Part of a small language model's weights: rotary positions, untied embeddings.
MLP neurons of a small language model. Each row is named by its layer, matrix (up: input weights; down: output weights) and neuron, and shows model dimensions 240-335. Each number is 128 + 24 x the weight over its row's rms, rounded and kept within 0 to 255. Numbers have three digits each.
After each neuron's rows, "fires before" lists the tokens most often just after its 100 highest values on Wikipedia text that the model never trained on; "fires on" lists the tokens most often at its 100 highest values on Wikipedia text that the model never trained on. A number after a token or word is its count.

L4.up294:133145143122172180111119139147133136187171096133150116117115176142104116183105138134104100113157084133133165129185132104103129143167132087070099124074155132167162119120131132140119153136152116114185128110098137098164101122095140157120126130144130161104140141167104124120111096112166079102
L4.down294:131131121120101164097100111144150124113121138137193130125160153071120114145128143149161084106147096123131105101129158157186136094121176121143121153166155149163112146123119178093141177116144161138131127107118141158133121131143106131159131119152100167143083131111133114125106123114134123100
fires before: "\n" 23, "=" 18, "\n\n" 16
fires on: "=" 56, "n" 9, "ca" 6, "r" 5, "air" 4

L5.up479:114166096135145150118132081121104142158100153104112136098137101103147119144064089173124116107124127143156106145144116141112149155167132106107126127127124155130112132127090101161169109151124139113099150128163124121144135113116134126128135119135142155118130147146135107139153116158086101159
L5.down479:119139108148134126127113102137064108110119111079118148143155122111149121124097095134142147114146117163133126130143142154087122146120126148126138121127126109136142144138091104130124140129156140118122106125138092131125122123106106159100143132127125159125141111146124100162171116161111134124
fires before: "\n\n" 25, "=" 9, " The" 8, " He" 4, " It" 4
fires on: "." 84, "=" 9, "|" 4

L5.up256:142131110174134145126164075112096160165080119091132158142128127115134171130090121168151146143122164131140131118115090121130094133148143148137125100136153159109109147158105163164114146101124179092124153164143119132141139145158092128089131138155143105107136123191160095166116120138090117107
L5.down256:075111145129114086114118108108125118138116126156109145091120123093135157103101150175115156109129117138107101148132107120151125141123118128141153138089149125129120114116109119111107114130102166145099134116146143136096136105103147115120131110134111164120104124114134094137118129130099118077
fires before: "=" 62, "\n\n" 6
fires on: "\n\n" 35, "=" 33, "." 30

L7.up347:075152152092115104133101168157142166148122124107153157131171166163126101139095145156111151152101130099122108142107108126074122147102127158137123156118149118125134083155132129151128117122163086105120125140111079169117126091160126140126101169145122156080134159114154133122092094155100116164
L7.down347:130112137189107140135103133118127109129183135110134139148146145129138131120134088122108140151143118110110161121066110112132149122146141088174150133149059133142162113119133128115106122120177116122134081107067120144146144133088155119102110130165090121157077133156120115110174151143119128155
fires before: "\n" 25, " 0" 17, "|" 10, "  " 8, " 1" 8
fires on: " |" 51, "|" 12, ";" 11, "  " 10, "0" 5

L8.up34:145103150091126137129139117139106127135146142115102142137133101145127148167095098149175106094134102155144153106171109172164105116129127135103116124139120115134137114129111131136146125121119164083124085165138130126119131085121085163134135073108096155138137113149129107132163117104105063086
L8.down34:148115131110154112115134126123121145125130135112121144148130101138139113116078140139105117113123112110152148131123127099123139088111123121121138100144121150124116108134116117146122132126101135128116131130116097120131102136130100117159125113142116122113132116149146130132096093117097109093
fires before: "=" 100
fires on: "=" 100

L9.up648:085125142104151137132087101100137126154127147116157136116117176140120134106116150136092147152119093123123115114151160094134139125134120116093169137083165093121121167143091121154108177103176075093158125194109130175102103135135120123124163130152094091113157102146128172142120132152124117117
L9.down648:163099110150117119141158158119149172106137175161133115113118185120140106133124100143115151077113125087164175115125151155072129110109133181135131100146158146069149121136123168162122135122132124153139154101149127118113161108127126112111119089151117135098162139112122181122128150151164154118
fires before: "=" 58, "\n" 16, "\n\n" 9
fires on: "=" 81

L10.up459:122114127094103138122125148093126114178118110165098106161177132102101087112120126131136178124139099139094105183154118160128100110149146148108127141108138120149166119144128141162122141116130118103157158128158155137145132105152115122106129093095108105144149126146070124099100165127094126103
L10.down459:108093097148161099122114111103139120135153117145106119094089103138139097167152131135118093140088127062151118128122099160127155135129115139136109116113158178134176104143188122117138126094149140096139133144137134102121127158123111115127109113100149125109152116089114142146187132160156088140
fires before: "s" 59, "," 8
fires on: "'" 58, " a" 5, " 28" 4

L5.up100:110087182069179145125148145128147130181128105148110117145145168097147136142102150182130160107126134110147121130158116119117135149115163098164139116049152142169153137104143140086135140126114094150099144140114150104108131117159095133122120176134163132111142108149114167117115117129101059131
L5.down100:131124100159150143087115136128130081135136095115139116102108106136135071171141111101102116136140164141097141148112131138099148144140081111154132157117151149135101136148164166123122118085115145126140129154170139129114171163103074173102124124082136110122105168104131091161143129101171108161
fires before: "=" 64, "\n" 11
fires on: " =" 49, "=" 29, "ments" 5

L8.up109:166141118173121151138168111124104144185135144120135148118094108100144125140096128172144148136099142140145144099150125083138114132154132149151126142113162120103148157132088119113115124128145132082137090162134174108134135119140085119100127118171130177144114159141138143149083170153134129118
L8.down109:103095135148158121133124147113137104102115136115132112162131112120114128098136140141117124129138136126148145121129126150105115130110137084118102126126099136182127109145158101131117129135090138134138157124138126157134113144162132169133127141136140106113135125098130102129156103097129140124
fires before: "=" 98
fires on: "=" 99

L8.up60:143139147107175122121167097148134150158131168109134149112112126120104142152076131124140180149102114158184126106150129151117123132131164123102145116131144158099150164115109100144165148158147156133130129132099134126100118128110112116106137161125124136109146116115156119119140119127131104121
L8.down60:150124114152135139096105147106133126124096128111107116142112090146093100097166134140153124142125126113101130122132121126106140101112129086105126099136133119164152145126140181104124153136100104118115112119141124155126123111115137103147156108147116115139113125129096113135130116130114132149
fires before: "=" 95
fires on: "=" 99

L5.up924:156122134155164128086141099138121154158095131104117138143122108143161105177102123145148119104107135105156100136110100138134113171154151118168133148071126085133146155138074150120151106118153151096110112126083123118124139107128081133139092145113083130101152162150140162139117173173128087145
L5.down924:176141113153153158093137111121110165137116136094137131116127117150136118171094123141139115108103150105145112139119116142137155180140142104134123129073145116102158156123052145125127132126170125102100144127086120137122125115135077108129104134131102139097157157147145164128122171159149100131
fires before: "=" 100
fires on: "=" 100

L7.up240:133149146109107179082112090132098083095121136089168125129154114076151167141090131148106152130141166131116129107148123110154131157148147159091133147110131125099111139167107123169134102108118183111124134083143095132148120121131135127116171110133144157127139141164148119131131113142110070085
L7.down240:129126135123122130100110114143093079138168134131126133123141135103145174124127127146111130110111141133120115129131133132161105131166142149091138132090140135135122161160095091174143118114136180113132146127119131125137122113139114162084178123146107158114123135152145115150115155113130103080
fires before: "\n\n" 24, "=" 22, " It" 5, "-" 4, " The" 4
fires on: "." 73, "=" 23, "\n" 4

L5.up735:145166133106166176106090119125130079113105084114126120134124095093146121145103101153122115090131144164114155165105141123170134147125183142123150078089163123082115173148123163137141082155136132133121139158088161111120094106140163130113119140155134155108123159133133114112105156135143101144
L5.down735:139163088126130117104104144146129095117129106121081108097093137169103137110122095135153108120151076136133081173145137133149168153109122142127137094125177095106145144161089145073089107104134146125136121110097105145116130129182107171150124138136111144168101133145113080145141116141160130134
fires before: "=" 47, "l" 6
fires on: "=" 50, "we" 5, " Ke" 4

L9.up688:101109088162149156149101140126116120101129142152125082120138126143124112119109092122084134114117106144127143149114101168110144112153161136103156133091111093101181131152167100131100188141139153148146117151099137107121173093144129133158133125123127130082131120176133155079146154161109081104
L9.down688:131138133115124093136109114161166117146114115156117187118132126149121092102130126124122138126144097177135127124135158105170151159133133128137063126124093162109117173122129130102119121116104123118138150132143175120147123135097120110185134101148142132153125100140150157100091143108099135158
fires before: "-" 76, "ron" 4
fires on: "-" 78, "vi" 8, "eg" 4

L9.up1015:108125100175106125159146094115122140164137143162119145146115099114089086175141125118136151123118090133138180147157091158128157095148136160161121135138168115136144159128096118143160135080131126145159162091134130136098149113169117125091115164158067127162137161125092155149166111153144116134
L9.down1015:136092136088125129098102120127132130104113104077131120101139121146077143103116105126147170118111129164132143138135135091137150162130165146124141164124125083138119128159188134115096114148113111133136143140117119114148124103147135178144140119118163129140125143128131125098122166164151178152
fires before: "s" 87, "\n\n" 6
fires on: "'" 89, " =" 6

L6.up294:077128138132120158095134112148113137122180133135119111146075090096125138161098090120139118116148146121139144115153135192175122115106163108155149115108165115109130101123108090152125082111113097134145107125123135142130195076130126104093155124121119158113102118137157111097138100114192120150
L6.down294:119140131156099136118151118149111154138143114122133205164080155152119057114124157107132100102147135112118111126110103143195115108114100118146106120144074137080121132102145101116162129119152099131130153146127154116138092124136126095126118119102165119166132109134145124112135158192099114159
fires before: "-" 53, "ta" 4
fires on: "-" 55, " than" 7, " to" 5, "yo" 4

L8.up587:101119129142144143135123145176128156129131138137146145137109094085098139117123142121108141074145116117135134072128124140140111115132150165112102106114168092131106132158100104166147127108138170124116105150128126114096114120099125098125098165118087145124135119156123098163124156174109121120
L8.down587:105124124121131113123154109107110104102092100096145113120135097134142142083105134117140127132152153075140116153119159124089136129137103127115131140105099120134170134128188133136115127140138119124117123118131129173123136135152104187103140119099126083111088129085156117155140132121127124107
fires before: "=" 100
fires on: "=" 100

L6.up520:103125117135168166098127109135077145128140156127114166132137145061151148140087102152128131143148131133159121158139106167119103145091152136134147146074155125083108120154097100141135141128130175126129135119152103101111115127147087122130144114142148146108127143153150137155120111168100103116
L6.down520:106129129125159128115132139121090124123139142141089154139144124101139149099120115169127136115139138112127122129133110127110144126137145148140141146105144130137108126139125092133118121122141157117157113146129117125136120123139118127121158114148114133135103126156131129178161133134101113087
fires before: "\n\n" 24, "=" 15, " The" 7, " He" 5
fires on: "." 81, "=" 15

L6.up874:141137107134122175083115095158085131126095134093124117129140103071150139141093129181124140131128135132154146137139121149135119140127138172096130152111118129088133128164082105153112127122153156121139115127139102121125151130116125128136133121145114156117141155168132117136131097153114083079
L6.down874:134133122123125130100097087157086101129123145098119133137141118102134171126099109159123142111134136132128140117131130145148119149150153163120147152102147126117115134169103108134129119107144169134123133101117099125140136123135124148132152123151115166128129147167128111152137106137110100062
fires before: "=" 41, "\n\n" 18, " The" 4, " It" 4
fires on: "." 58, "=" 42

L8.up331:154151126132151136099089126151098123149117174114091129112177137097132172141109100136113132115121138145165130164166127133117144156137147118142107165090149111129112162150122097144111145164143147144136152103138109115131123131159102141156159160126100117145093088120108122142118090134117119098
L8.down331:112118121136151115128113161156100150152151143132104117143128110087119151110111130152138122133131132140139119152142115127106123160127132119119131126119147105166110109147139108116145114142133143147134126143127115142123140117136104143132171120138111140120115112130126126158150116129109111108
fires before: "=" 91, "-" 4
fires on: "=" 96, "\n" 4

L7.up203:177139161101112166190089177139141130154160132114137121112162109138123142163073106137096144145161139184164154143140091132115138131110141093137122142105137098137146102094138131156142112161144129109126117111081072146149126176182112091118111189163152127131116132089102140124130144143144075118
L7.down203:154102088082138122144158107103129108103140103158165074125098121100103090126221130156153108138127164133129103145077139176127143134136157121123131119145146116150123173107124154158114132125145143120110137117124156137158113107150101105136122094119074172133147175133133105165088126142121114078
fires before: " the" 43, "|" 8, "2" 5
fires on: " of" 70, "\n" 8, "{" 5, ";" 4, "=" 4

L7.up380:125158176163108172127121150125139126132129136165142152060144158112147125145125121148089149129136116105143109156185141159153096143172129113133133141151134062130124184119145109099118120139131156082140129110151137110134133072145097154086115135132158121104119110149153170128070119183157103130
L7.down380:168141106121181096136116102141150118114131176111162122138111109132127104101133108107142155138137138156099093179105134099141124127101068130155169148107066156127105120169160096153155169108124141148086113132073118130126148119100118162141145131118108125175152106077157147131155124103141122132
fires before: " |" 34, "-" 20
fires on: "|" 31, " Votes" 12, "-" 6, " %" 6, " Album" 5

L4.up363:099155110119161089120140119150126155137126118135104149120134142128111096086098121130108119085136129124137142112175133164111147160142138095133131110135145123116141107118110134081126128137151109120108087160110167183122158106175102182109146113107081097119175156069112169095155165163152109111
L4.down363:109178138062103109109107143101126184130134085140133090118091109099129144113144174121130132124092101112121164143082153097110158115113169131129104150135077119157093146132132125181114146126143116160125120121102114131125161140139130142130119101150073101135142126139142112143134139128173076155
fires before: "=" 28, "\n" 28, "\n\n" 11
fires on: "=" 66, "-" 10, "ch" 6

L7.up956:156116116118107170082082094151071113147102155070121108135137099090143158140096105185115151141127143123159159130136119144138109152131150185115148150099142124089123147179080108142125113102150160123135132101132104114150136127126141157131134125157095168111138139165122114131137093135111084079
L7.down956:149137115136103129102116113142085106138146148116125122138140116120147157135096133139125135105131135128121137118132144151156102143145155162103140135110160137099115144163108104124131117112141158129130143109109111130118122109132116163119153122150118164113127141170133117141129139139122109072
fires before: "=" 99
fires on: "=" 100

L9.up754:133126112163123149114125146142102111149110101138084112148143136126125119107092099145115104101117156085150113189118140188129134099120165183100147121127119153099157138138116150090126119139137115124124155144113154111153091107113140123101126173122107143110157127140091130154119151130129118108
L9.down754:169125117150119121128171126106105150125145109109137136098110120113128068165130104118135096096128117182140104130126156162085112111113128101136123135104118118127121127126117111088150115126144116130128147135136150120152128132127126115133119190086156085102124113143119143178126134067145159100
fires before: "-" 83, "ta" 4
fires on: "-" 84, "yo" 4

L8.up746:155115114138161145126150141123083153114107109111094124116110110133142145141130079159137152130147169141130101144146118131122163099208144118122145145151148082087140093111104106124159139152088174086127105175116112114094139091101146119129149139145132131123144152125172104145138166099125111102
L8.down746:084167140120112101126107133094121152108136152173130075120168120102134109123096127091122137109090156103147134169142115187124087131142129149173103139101124158183169180131174111114124134133120126112141132098125142154123137140120115168145157122096120111123136161085145138139136153115128119104
fires before: "=" 60, "gl" 4
fires on: "=" 63, " o" 7

L8.up965:152154150126123132136096202105158114158150128117077102149113118111160154186091096165098106136125164144132139164115136156160096135140160093129126160121100119092093144149117159140123102126056163114097090138144132162119153098149103127131146105111150114172091173119128114151105141162153104102
L8.down965:115117124136117079104138123153143121144151129102135111107081130143150130086177155141088124087093088154152120102115137111124165113125137150117168133106114107158109123104078133144127147154167111147166147152071103144102145148139144162140118129142099153129144141130121148148100133179124100117
fires before: "=" 62, "-" 6
fires on: " =" 40, "=" 22, " full" 5, " |" 4

L9.up290:165099089111146139118119125143112105196141115162101136179137101135117140120139137093111138134113106141129138177159111154158177169166162112121159161108166133164162107146105090143123116128154082118080160151131136152119155088130140123115171107133090151119113104090122174075111126113124147118
L9.down290:132149150161089124095127134133146135130136132149171125131155133138151123125122115132169089144110147092108130132127155143135106083155089080115158114102127152142151153130096146128105147132133097117154110139100126125083093132143156176136102146171103047126111151130116155201180121144177105150
fires before: "\n" 49, "\n\n" 31, "=" 19
fires on: "=" 99

L5.up189:136166106105128138089069167127079123161103099164069114099120131158106150146135125129171154110115098104123127103161141117139160157144147093104133146082157119150087178151114134103141107149116137139150129164140141145120141086112155137151167150146127113124119108160095126102138123141131133103
L5.down189:165119119126107125137137106146111136133149138127125141117108119094098139131155133118132103162124120109116136155114130135153165131123156117127141133140136102153139107139114120155124165048109114161119157124151103121122193105132138117126143079118107042127118119135159111148089122116160178134
fires before: "=" 29, "\n" 13, "\n\n" 11, " the" 7, "t" 5
fires on: "=" 32, " =" 21, "-" 10, " of" 6, " at" 5, "sen" 5

L9.up511:112094170134164093101138122108120151161138079104132144122127123106131168113101135159103139136099143157180144118112122121127132109189150123106133093093060115126166141165122113116140137141153156172121176119148149134130119126163111173135125110173106133131180135177127123136086113103144131095
L9.down511:146162104124110101140137158112133120096121155124150159126133129133110141168123124125142177099123071111101133110140127131080152073136132119139120097110130127104142120137091098105102131116138122079131092119118164157144142119145148121100094087090129099137108118138072161141159141141137140165
fires before: "=" 31, "\n" 25, "\n\n" 15
fires on: "=" 68, "on" 5

L8.up471:116113102133091127109116145129125090133171127085143156118126112142116102163155143136099147176132165135130131157124116135150100143129141096134121161102149164120183119116139124136116098159159109142092102110104131180115111126134117158121143159138145153061153126117162193109139147121135158111
L8.down471:137090131132132128134121104101160148100112113127147126122138134131138083127110175158147126175162128107118114121118082097131158118103115144135116112116147120159147119077105068131114160107103126121107132114147117102161110149111143111122116144165141085151119133176125127162143117093102170115
fires before: "s" 30, "t" 16, " a" 6, "Con" 4
fires on: "'" 55, "’" 5, " as" 5, " became" 4

L9.up177:157100135134113128094139167150084091201158154092114160116161136155144138125134144111110144131135144121165136132158126111109121158159121130177102160080143097097137159112134158101176141137154105086143134110147154155119119150128151155111140083108138126150170152062110158148088135097133128070
L9.down177:119144098157122117132120133100170095113100128186124143139112138158103128114152140110094081153076127122119140132088130108155156088123119094139117106101127203135147101117109117175112126127100132166144091168117095136066126164102137163161120146133114123078122098105134126146116143163095146151
fires before: "\n" 56, "\n\n" 21, "=" 13
fires on: "=" 91

L8.up756:119108119133145116112110112133098112190101151080099172126118092123120155140091135130153149072140137137177138130134117156108104128122180132111151144097145153110118134141084103142118151122147133102154126135111136144083155128131102159117174136151112172119156132157141109140163135121095110111
L8.down756:131109127121146135108130123132135114143118116123126103116128110130144129109117108119129122125122112140135126145137125114113131128125123116142127124122122119109162133157131148129125129135127128119116111139133125098122125128144109124147127130126143122135138153103124138132110144140131112119
fires before: "=" 99
fires on: "=" 100

L5.up316:117107128115139137136114144158132139164108134140139122119132190117097131136131141195121109152090147153188111145147140158117136153151103125126129089086096070153105117126120100175143119132111136169126107094128184163139102102153120103085103160146164123134112141124136134104131145102172083106
L5.down316:127072137138112105133129172115127094113137152104088136133118095120096114113113156127143195142103145113105124152133107117122110154118142131155127131114144168133133164125146141133115149088112117125107189132105106129155084129092080150126168104105124136122166134139124125095130137163156098122
fires before: "=" 53, " the" 9
fires on: " =" 56, " of" 8, " from" 6

L7.up116:146089105145085164121118103111110148128112144122152087135152144104094120141124096150120106060089096117127138106084170140123131121161151133115158112123146162117154160155062120106168101092108159111123128106127144144105162131128126128150121156147099157143163155151149141101131117099114111077
L7.down116:155117155148119167144139158121113121135152147122174070178114165169143135138093112149175150156118143124139153081097143173117088117150101126125105088159129121169119121187124112119115099100178164111107154100151120174121135091136123134093116115146122151143103110122121085122132127150102090134
fires before: "=" 76
fires on: "=" 76, " are" 7, " has" 4, " is" 4

L7.up545:141139170086142142118102141149145153142152099147142129165158149149150099175098133138142146095120105092105124100157092176169143140153179185108092157110126113100152108138151138151154136134123128089113119177114115160170129109069104100148134101115182129120139141082134163166085138115140142124
L7.down545:138148088120097153110147180120114124119118177098132147132119118115106143150075123140068135158160143120108126101133120119179116151154142143128151155168105158113121122158100150179173122166094100137143125160128148158094172147185099153118158113100151112112115130125124112106106129107121135136
fires before: "=" 60, " that" 8, " the" 5, "." 4
fires on: " =" 51, "2" 9, "=" 8, " noted" 4

L8.up970:127128134098144145122092108163144157167126120144102095154135145111134184171071155185093153136100140129137146137130151186138127166170142123134099121136160085101124072166145117127114159136145110100109081136187106145138144107107119156121102167107110125152110165140155075121127135123121128119
L8.down970:203110106082125132134109135135130080106128111141120127137072103123129122134150088122112186119101154146113148171095137129158138102145125128131120133139132136086129150132107132114097126122065116188113134148116120160135129175132125116133103109152130148112117138131098151125163088105119148135
fires before: "=" 94
fires on: " =" 71, "=" 28

L8.up536:174138084111110128140125147113129165154124151118131137130155111149120128122099113126170099134119122158115127115124082134157196125125200119147139153140134097162129107171117120114162128154176136098113137114107111103130167112183114114131151102110131162089147113109166114101144166145145133094
L8.down536:183125110127127166107144123136131091124086141077125111162112147125120148122082132152147143140115126071125106148096151116125124084121113132135110120133094159108125173176180123146126093162131136144155145098119091131127148123132128158148118119127099132068120115151114088156115116109140128110
fires before: "=" 91
fires on: "=" 91, "c" 4

L7.up140:115112112143124131090132098152105083160102094102104174152125122131157135171115139151121120140108112115127156096118146095105147152131143094162115118121091111151155159142120106131159140121134147102129117154142166119124099118138140171171104103130111092170149154137175151111137098115151142067
L7.down140:164106109111128154133106114116140167145131113100105153142126140120100122173128119099168140121149115111114121131159158136120141165125130158141150126168159133111138116130147133098130103119105121113105094147146163138125176185147089105136125156147100138148129166119127112103152138125099126158
fires before: "=" 69, "." 5
fires on: " =" 48, "=" 24

L8.up847:166143143139127138124116140104176125184151181161108126144153133112124155159137053198112135073132117124133176126148106134123122138157145169104127122110112127156146065152113111102124132113160099129112136126117132116154112114105101165135089156146128131126131153101118114121114134074140136086
L8.down847:162150126098132113124139165112127103136129149075120125160117132103105142120094124124103123175146173107130101118138129148116097155110136103094129158123113161140112111138132138093147132118142152152085134212107136121114106132129123088174129114117131117151135133107129151167125146120117152111
fires before: "=" 46, "ution" 7, "ti" 5, "\n\n" 5, "\n" 5
fires on: "=" 31, " =" 25, "it" 8, "C" 6, "ci" 4

L8.up87:150123097137154090089118153180131110156134166176112106118103114099120152132109068114140154089133131158171106139132095104137129130129167138113117143130156081074138134098118077107116110094108172117132038112136122156174184130110139121074113155138124196111072134133145115172180145139122113068
L8.down87:125092116145146131165129156138130135099096157154145094120114135108129114113132143148154142148147158116114145122142154112116115126106136115100106136120161159144117139123128128115110122099129155123133110128158094107135098125147077134139168127132119125126127143094169167118159123159118106106
fires before: "=" 96
fires on: "=" 99

L6.up342:105090140122143176146139158151128136110106067163126146105133096159130157140094084149099136149088117114156143139114140155175139141151121121118122106081070114128109121124142087146141125108166162094148118136126134119098095115122108142112116158168093146162122127130146128111112160171129147115
L6.down342:113169124120151097137106117116117103144130088136109099103116117125138125116140116175173142152123080150121152117092124123133128094106140175148092168119128111110158128131117085108083155114141090130121114164129180135144160110112152133123145065093173123101137098136114145136113143119123075106
fires before: "=" 47, " of" 7, "\n\n" 4
fires on: " =" 61, " part" 11

L9.up78:155123116096115112140136077091138126105113158149124122130150106084125107119137159171064144149123119117130146144175153098119137168089136116106148128152136115152121197137149150125113114096112134150117123124129118164101128112153109093109090139086111136092160221133156154116082116089166093110
L9.down78:118110124144150146102136171103103145138164079130126112111124147156091146101078179116133116161108115099098145138094137121113127089127094145150102152090103109138131110111144114131145127110121145147130123111103131112162166174133132126145127147130126104181101075129119155120145112125125120134
fires before: "s" 65, " of" 4
fires on: "'" 69, " one" 4

L8.up1013:187109102107121108087147148104133137088129140065092127137086124144140161148140093150130115139103172158141119155110103153118134105181157113101163140094118144098136139157107171171149139117158144137140127135127157140184162116143124163161127111134134085109093169186109117124165159127147121125
L8.down1013:124097105147145159147128087124136157176083116129113125119147107108116114088136116114135134136109109137123087178158102154141136120149125080130118143143152155124155101149163140117106152137132134161125120145128135093143111127142121096114137144127141160121109122104122113153119130139108155131
fires before: "=" 98
fires on: "=" 98

L8.up698:135153118096162159097136154087127167095133164109128115108114105067114139112133113164118201120137151122126122156163123150137112161142109124153133142102143126110105170101135150145136127139154112131125129128121123150143114094124081141100155124153117077142101132195119121115135152154138117146
L8.down698:106111121123139115171068172164142161120128156139148083187137122141147070159083122110182132127122135143106122176147139146144062066116131145113123134134130138138127161137126129119097134097080113156145140129086106132156098105151109142101094113116076140147111141104145157126104135130119158154
fires before: "-" 34, " |" 27, ":" 7, " scores" 5
fires on: "-" 34, "." 15, " and" 13, "view" 5, " from" 4

L9.up976:142116163132118116080140121122115103158120190137104121069129136162174100133126123133134069122128099145082106223116155145148123150093149135147105099119109151158117115126140122129139129161146095093149161119170157096136140117132102159140084107123112092164162141118128122155141191125104143080
L9.down976:124108139120140112135125156083115126195111106112119145126122135137161123150107071134183114056120128132117147144101150172117104169130130111107145107133097152172167154151138066123111100168174138118138190100143139150131088096129142153145099133142118133141091116151158112169074083150145129098
fires before: "-" 84
fires on: "-" 82, " pro" 4, "s" 4

L8.up275:114122107131118131129103132113088139128159117162129122114155137105105121129143148144125074121127099138150138141120102161127113117129121138113126161111108145143160140139109164136092158107154153086103162067118114132107133121174106117149113108197098139106159180145150083143154127111119130112
L8.down275:120118138120157138119136126144150142099120114100123152121092143116131132090112097120134160149147166102093148130116150126079124113125128151100108119136168073129118147112151123100121122165086150154099093146128130128126129134111097169129153148116159126115096150120093175087127131160102119122
fires before: "=" 90
fires on: "=" 90

L8.up774:159131076119152120115104113134119104138134092152111131153115113127119075106103096161114152083130099086183168126136148152148129158170129212089095093125120138114101125163064096149092160100143175105123122138144105160100123123148143107088118145134106136154157147137156128125115100172110161098
L8.down774:100119155169089150132108152121119143100098166116131105099114143120142127166104100131125113129098155132133096141112141127111107143116114150120149139083177120103146151135124119131113140126114113128168139084128140082132112124121117139156130164126117160112132095115089137117160087109162154148
fires before: "=" 65, "-" 4
fires on: "=" 65, "ip" 5, " (" 5, "-" 4